python train.py --hidden_size=256 --norm="rmsnorm" --optimizer="muon_variant" --learning_rate=0.0129 --lr_head=0.00474 --train_tokens=147500000 --max_steps=9003 --dataset="wikipedia_en"
MLP neurons of a small language model. Each row is named by its layer, matrix (gate and up: input weights) and neuron, and shows model dimensions 0-255. Each number is 500 + 50 x the weight over its row's rms, rounded and kept within 0 to 999. Numbers have three digits each. A neuron's up and down rows have the sign that makes its largest values positive.
Before each neuron's rows, "fires on" lists the tokens most often at its 100 highest values on Wikipedia text that the model never trained on.

fires on: " the", " of", "s", " |", "ic", ","
L4.gate264:566434501512484610450505511547436581455575542455529547474460509596478543484513478476566558510495509523390484611522472437485576482502500508555511522491519557489472522507488546608532519486513441496541459494501486477461405496545415446483498456491430515639545490491424484470470455419456601461484515498443492591561450444470450424618464509515493545393453424473498540532548567559441515521502523507453524433505419595564526470542481499539535525555423525504530491508405562393435484379437556425496499501464452491522517481495499518444407411500393492527543557407518487477509490528539440509561547532546490486449503587474405476427519453440495508455612454486504569463547638475491499525499521563551550493588450527531532521585496463583593500497593511511427420476554533564504512458428508
L4.up264:552450483512460461472549467425489473390433513404419476446462397444573471519461499487597515566518495519458397518537456511396596443500492421573548485449435588419485501491556448559501484455508571475503538567379496555525465531563455568459448501429425504573510513532557472435552473548495517504404519472441445475514408537539581519540414462405517495475457583515463476504494552600529402535586516457458402489419492557505484464505571489479571493559511514546429412525630429385501484522500428461443472457437425555470451524496493496428461557484445464509545491513442512543548437448533495502528541441583556478518477466495555401491476410479412504466447453493501468509527552492510461401500477452423467436555457469502519528518458450465469436488491497537497558452494537489461509515499375

fires on: ",", "s,", "e,"
L4.gate254:601472528505512513445548459520514507503534426478529544515513445439566473351533566526398558504492545550493420474387522524508458498525494475448464538441484541454561518425406506455557505543560432467464400580475499575402492497480501419551595432496535493453471433479605544409451495554466450452560442510501537502502539438565502469480496489544515526495526432468450417565487517457590477519477503555517500469494501514492465512584516542428576504534454492498411453461507413516545497535521436580525514554466499518439491547448491570448519508523487441549574519479515431567462452453553532493515554462493576509422582518488512584496481469556391590655623560555480601588538452501515508520419465508471502504447567566531536436530577498492393508500591434457461458474605446521435475535528480
L4.up254:509507480473506465514524488554528480549480493485435456504528479530466460605469443457409542523570447507454479484511482413492466523533470515420520407594400510474516460385475464488515435519514535546469611539499557503546481463544541423493488522507573444515462400518472540470410462558482444515458485500444502539481445429484572421515552541496549550523442419528470531492397512526469511581481513441501461562543447470518491528573499526491539474430440470502509542501428528561583516645568390584496512567448609523471425553423478586461519484474372474493455543588417479481534609482481473474501501584459568487503465373544513543429478448567447487455404532444523414467513510580552490433464505464563533462465467425467510506503537499537463415489496637549514570449451390470507573561500477

fires on: "ess", "e", "p", " of", "7", "ro"
L4.gate568:528511583471585450538517528478537475512568503534515537516551509484471514487442594477526563573452480452580489524508597510548456495526557511524469553430509479463592509504576514461403451590587471544531482496393449460594550464545505493521512484500451508465539478505407498568580612543443483467485429431497558506517459496531484486483576560524468553546463515433513533562618472546559481453484537437443485548477541579540435576449408503477528500490530488574514601394501474544469484455476538558470509503489482510429495532482421454376552527507547482480487611481564412493508506388542501517471612503559510485463494551465576420548471519470557559611442582426514490420528510380479564493537427510422566550579480522487494575425465531600505570470508404463477470587466523492430448482558519
L4.up568:491465489513489534536533507533413521442552542515569453480419505463472519457532461555553475479462520472561489509520500481557456357423630490531535515519519468390475513492575565443568554497487543485621455473576489469468489508420490424415408473547455443413496528532565464557546624515508440463495400482448483585485530382522387443457398507427533497468477504509479488565459483493549451478467493549513476509442522558520410516597475453495471572414583503502487512492460482548496469341434514428490446454509476525533520530430384608487493502483495411567535545400449492458513423551487547503458482475473529542523502528468593447470512554508428456589556508491458495505529590540497546532468508456522402592489484555564536519506501526536516530562507452477533507507379423595520486513450508

fires on: ",", "e,", "s,"
L4.gate182:434556542535530492606550510427482524471529436399521575503480535514509432481478511453540567546456498504585442569562476542588504380493506453522444528473465425532511549551539463466460493533527480638554518527483561498441525495534540446501463604462394552536528540483461434459521553432501585589494452580551480429516474503529511494546524565417518470391587527560482441547482476513498528429468459500493532521482429507520611520545499542529499598522460481548481519505495448468570439580515538540488563517496505528513470498552469467461488455475534466506538545467484513558444436508548500553538521516612551534503599474440513500440616510532514442427597571521530440522422605483469444591532484493512611493483518509507466534554468517610519464530578459478499532529565485561377388368506614
L4.up182:443590518553514418422355475502505514547549564456463638483563441499510530417525503447455428577473449552482405529428387474491494450472435485565499493479560464477479529532491497414521497582481455583516442535495481567490554475510557440460469509469463523475522575537469464584531488517466548565563485507428508502543565471590460507578439562599472423450544528534475423561439447536512441448504474506427504485539410470500586449537479529546568521495484513487415484520459518434463522616527481528488486416528472432455405575569496525493411539444386490474571451538507506448470501479485567515508581461530489476487469601530484462476445560475546427537552543464545545471514511525573484488572394440490621467485571540472516492483446561461521456443449455521445480439428477570456455452622530

fires on: "l", "it", "ul", "ic", "n", "u"
L4.gate408:473504552598560586467456531608524529566467402490504517528496553498523515559507475469472484476589457579424492488479422503607572504499509432526541498501512516483424540513488629466492501575486450477535414552515394532443550529601506537545540558439529532490573521468513530601486516541504514500536472475467564446557472462507513430536552461390437582510411515449506506450556543570536534488524516363443518480480533567439455492529480569375473543483594628500513508477483506448581549459554523387574542548485569465471607521603537520440535518523493549483482474510565523441520510514518440513503522616524476597429453495503496441489525486525340538484465541534402451395550466563460484559537518503522485511473462515508433446610489475545499486466476526492533518463499414497548452527552454
L4.up408:470572505531490553443477475568470527482522537536535598458520583458513524565504471480452465507465412543423517422508480469582488418501436438473500541545492448404434517477426478460515446538505413505488548469434495468495469483481533592502488502527558455552522399457408553479519517491501513415476555596455514531434484519507453546564462563555548516505380481513560553522536495535524449423581530538504415493510340575432462624489441379404474546468495491587496507458557490461560520567457506550496462418497492474515560441433462576498497488453382511549462504554505519510585524474481516586524536550491532531490432496488544517476514508533475492543430459418373553464539468526539548503526488457485511603544362501567448465558510535470516534544558567435520542584477492504467538398637545

fires on: " |", "ic", "her"
L4.gate466:472525466588527444510570503460531452505484533474551585449491486512506541518424570447552445561389580512524492463465512498487502485529501524464481493504423472376373502449530552419492557503452488567519496488511356510551462450469491527463434480478471482523545426531532438532515486513409466416478557531380466530536551450487398485553320566501502501589455484492552577468521515556429557443540466456521490515507463541663380462505515454379579421511482459531503509564481448560487503452503525514436443425544486440484499534372498510520483586461515478476497532491524516541486492591430546529523566590427377542466450540547528436551535599446413508558505457486515580460508520525406494549517540486557530470534491508555434497525534518574456563494491502473489457474537467443508457499531540
L4.up466:491432504555554476522397467518514488508394459493558421448475444511523563498499438384469461475532470514480487487558581534459575475550418388514456490454487489544494465534512447470466445425528532520478519488487481572558554470464450466516519453437554602492465382530575558500530519464496542510461541585498528446541473454476400552487407479517467452513523470493510515530582515474493483563532540579457518473458423500491410517538563519498534452586538534438523514476494437466393601466501580497554438441539453477563465601470516559492544593510399504559544477598552538463484424544448528524533582518461429491518569515549524475460489521589344432486484516446472598490444484555552541555526516556430552498534402490517502428601584501603471506525495465487517517443469401407461613467547498

fires on: "er", "ess", "in", "ong"
L4.gate51:491548552509623581564438535522461508493451402614531449482517484498626524378451503460509532522483503559478374489470421502488515443529568494475448557538540529493478519487499452548493578476463527491588432525480528459550434451503349512513493409486483470498545515501562463519606513526476576508497552611522522550494457521565520531522486431553535597528552504548476500393458521482512497435560504433555454424622473523457463520498530466506401567528491474493457468474440464471525460415438479500528525519511555576515520438504494544581438466475543466567407445500385493519485497500471437437525507425526531510521495494518608476435480531505471504531464465545482548484558377602457489489493516487564584548569460472504440474532478529476411490430545406616602426470438443529502427570493464
L4.up51:542452480513589496496506454473451533560482501454526524561562520464459565501441500420432541423565466463565496539480487502429450450475554527546500444472517467507458517475407537500480524495633548524444465549529534525436572521471505475521494422479522505507518563484527544511595603446492553410449367417578493565443498499470438446503556532487547565470472444528568432483532450516463558513501565488573403487587536671524496513531548562389530527465488600497561492490501405490466560495524557554497436455477477437449550568543536538461521544452502511439507426526575522513441474563510511520505543529514482575501528568606481517519505520489482467547506515519459472596418532561478443493405515560585495551511549395558467501566502545480596465477605533538371598528546486560464458561615535

fires on: ",", "s,", "e,"
L4.gate92:523575503534622505550515582433487509452501431494518546524451455470661421411531549415529461553388438507457523608485498475519562462454535474496546520459512519444493585534435567485429416519541488577588453527470563517464586470452471582565431518411442496509492523511451491439496629505571449541470442540530441487474454562574519450477439507503488514465514566532489435404553442473545485539520514459509539487483454546433514606507632415438455533493555491589469481579498495381505403558420481530396511414515441473443502495515491561511468526448539443447469520531485517528533450497466444492550526470512531510486500446450480462480513441513466458495498481407484575487506482463493504508447482526465587468471573575524606567497549531497486531516553414552574479563475481476400532414557563
L4.up92:445505526631448555540522622529541544510510430481514476498583443451526485503469540529444464595468463505516513496539511465554383620468526533477516453531493446541496533450474431583466497553500448503477545422581485497467457430536497433500511544482515440492527580549516475472487538538542570607437445542479525485497467483465495573547481456457503509574502389522525489539493552431529516497449527474464440548576467426471518498583487544523553497518510451495468521511456444526551500589518467630490546549514493457482479661358557544490558611521431506458623595522479531435557381436509433447478450501500536471515509496584476483439452539504344548438499547526505473548441547464541503472449446497518539479440543395481618460451497482466550465541512518538542495505453404451403504469497546

fires on: " |", "et", "ain", "k", "|", " I"
L4.gate323:593479499472463392510485556505537540470553528503505505464475479384503479526456555543405404446509542506526481481527443512459394471493537451534426425492618414556479451476480408526590498462363475441544497431513517514510449530510463431514523538514528484550468442474556412511619415485457486460507516590506575463507461470503559555481454500521521444474543446529441615566539472505485439492505543419559520500445462566544472536505466529521493450563580569575470530448435455579471463518415525473551471491472435510367446506516464515471436521487541366556506466425457521527439577522486486466486518432471541472446466447583516511522459508525532458462566472509446589520501467552598505490588600576505456473485421439566463408492434500489421488617550484443544463501568556428449518442484456
L4.up323:547451487463499530456544582499526485476571524511536577535522547369499494475512535467449434516528507578547553476571530406552535472470455544534596411630449455567477468529565458492482582484424451485442471377523522551598510475365490475442478484440444522409531488482610447478475489518461450460536488564472509536532508519500484530511578468536517524466438457498517565481433473530501573453484534543548566524462489567513503593450555485519534390487494574524510536440454510510430490439565475451487442553507537483394399469414568528423536512513407506517557523470516419474479584553593549461522514542501432559524484431407529493599422524487472418520437550512433464476452430532454465499510488506570608503478580479509551518538487503520462359483471432528524521549505600422437478501486575

fires on: "ing", "ong", " for", " of", "id", "in"
L4.gate355:532472530571516396621542406533420549508501499462503536433508511410580511453570552566466529535416492543462440601497505453394441476517528474585560457467490430569418401538399532509426467555544562592495470513445505444526491478565474523467407563435494462489470464443464527463477521518437531430440509439572486508398465461539505470512506568545514588482433501578560439501448459532414413448502538576580543495443466545510488564603512602487539422562541513532500403468587455509505481490528519534510558493434510525454489405488407535534486495462475444556451433461535457485578426571531502445521522519514525511560500443563483482481414444440553462571471494570542533546505404524503565547515543459515572502481469557485521536499604482505491555448632553543530569526479472477504513460486453
L4.up355:567489540486509534417443538545510499502547564565471444481497553588551484510572572516524478579512646394491510466535472557425635426547444543533548544474468557470539450554430543626509405599618494553600556466482494534520515504441569548575413458565469440526481512506530498421525522532436455532541511472546494513517515502579477429469435594486452506536489452515465559614574521467471439490556421480501473534491501496446622445578452524513565548515536573483532466646436443483505427509473521491537474532514524510511430536615575524458429455473390465471496433520524563520396455528481515462474514461457483487462443509551496463494420485586513491554523448507515513513525491527450496517468481598525433429476508529489520465467527499456528582488580479529495600513481416450525455566534548

fires on: "ot", "e", " A", "t", "ess", "Z"
L4.gate22:509553512516473523492478446472472420432528519601499417538504452457523537434454490529457383490478489494535526518546500503501470440455533391568492528541482532401480426504552470523427557488476581501464476569476498462480473380501486521504495530418551545459453528534480484481535390506504443540468414470512542499417397492567438459626502552604512482536449518595529557496519463479567475542491523482557409562519580583505482484557497363509611526494505510545507491432522525502457367481510473518533447450416493560512510502448410543422506468450538406540535551458480570504539517466576479543464551587474475548515452577525569561507387569429559465483458455531451507507484534515566590537421504523546552540514483518483446510462512484576482601438549461532418484430425567388486466498546606
L4.up22:428448526556502520417495434569458549450519584515468558450514508543486625575455513498424470467561505441498519544531495509499473543492535604519594470453498497465469575487541494414536505533525516459518498481546422525393494442523468518431502580569521471502508569543376548476463443475509490363545465562453554532498478501486601515493387480433542346516467485420531479435459468475538493557508517490485535545511498436500424482494466385478415474476525543551523566503471523437550392436547550447451460432545450473427469439420438412475516481482499434460487531512470622527549562478613486545505548454460562480548511464497502521488591545536483512495464456565525436541540466541525389433513535517597532399539649590465465501525536487501479493553476506473438505460464518518531542456601520

fires on: " |", "n", " ch", "ed", " of"
L4.gate424:470480522494476457465522522530431477431437517532582484509530532504496515547511527500485378469627439434584513501456609540521424535549455446396536470506463467438539585455466495504538589662437502540552470388520481468468467556473481557519462560514504532503526429444513537603482471494393601510494498391541562531509473560517444514577488439535431564514458430547497497538470546554513477420554569522457484534461491477502481392535566549476509485527496505480561549481484543622404450597560558466492469448516487502407446578440488468412548545444435430463423525538536405524601432462509565475503510493427443542493463600506514562516432482464547526413470480482494508469508483476477434582482519487481499537509490549513478467577541508566531454606427530468442412553475494455545491542586505
L4.up424:489499458526399446524535547509495532484464534498538487430461525553588516515515547611425520453434453524560403567532382477405443472492438411414431499457496495406451538459529556517496416483444508431535481542489597489538556489519490518452490431531418495547470497500538451510480575570446499579552495507387361496481574423432522542491486459449560430525550459558450510492432480499470577525434587477451459441521513592552443567488484589570522517403514557546545547528541461525523451544473483522440515537519515606576519499467553514476579493536494502435478507494506443566510444503451512436514419504436383571484528395505503492491408481500412539570430525507597524461471496519516576604580476502585564479538450501524428533531468524488460495465595472506421537477516464469486541413475447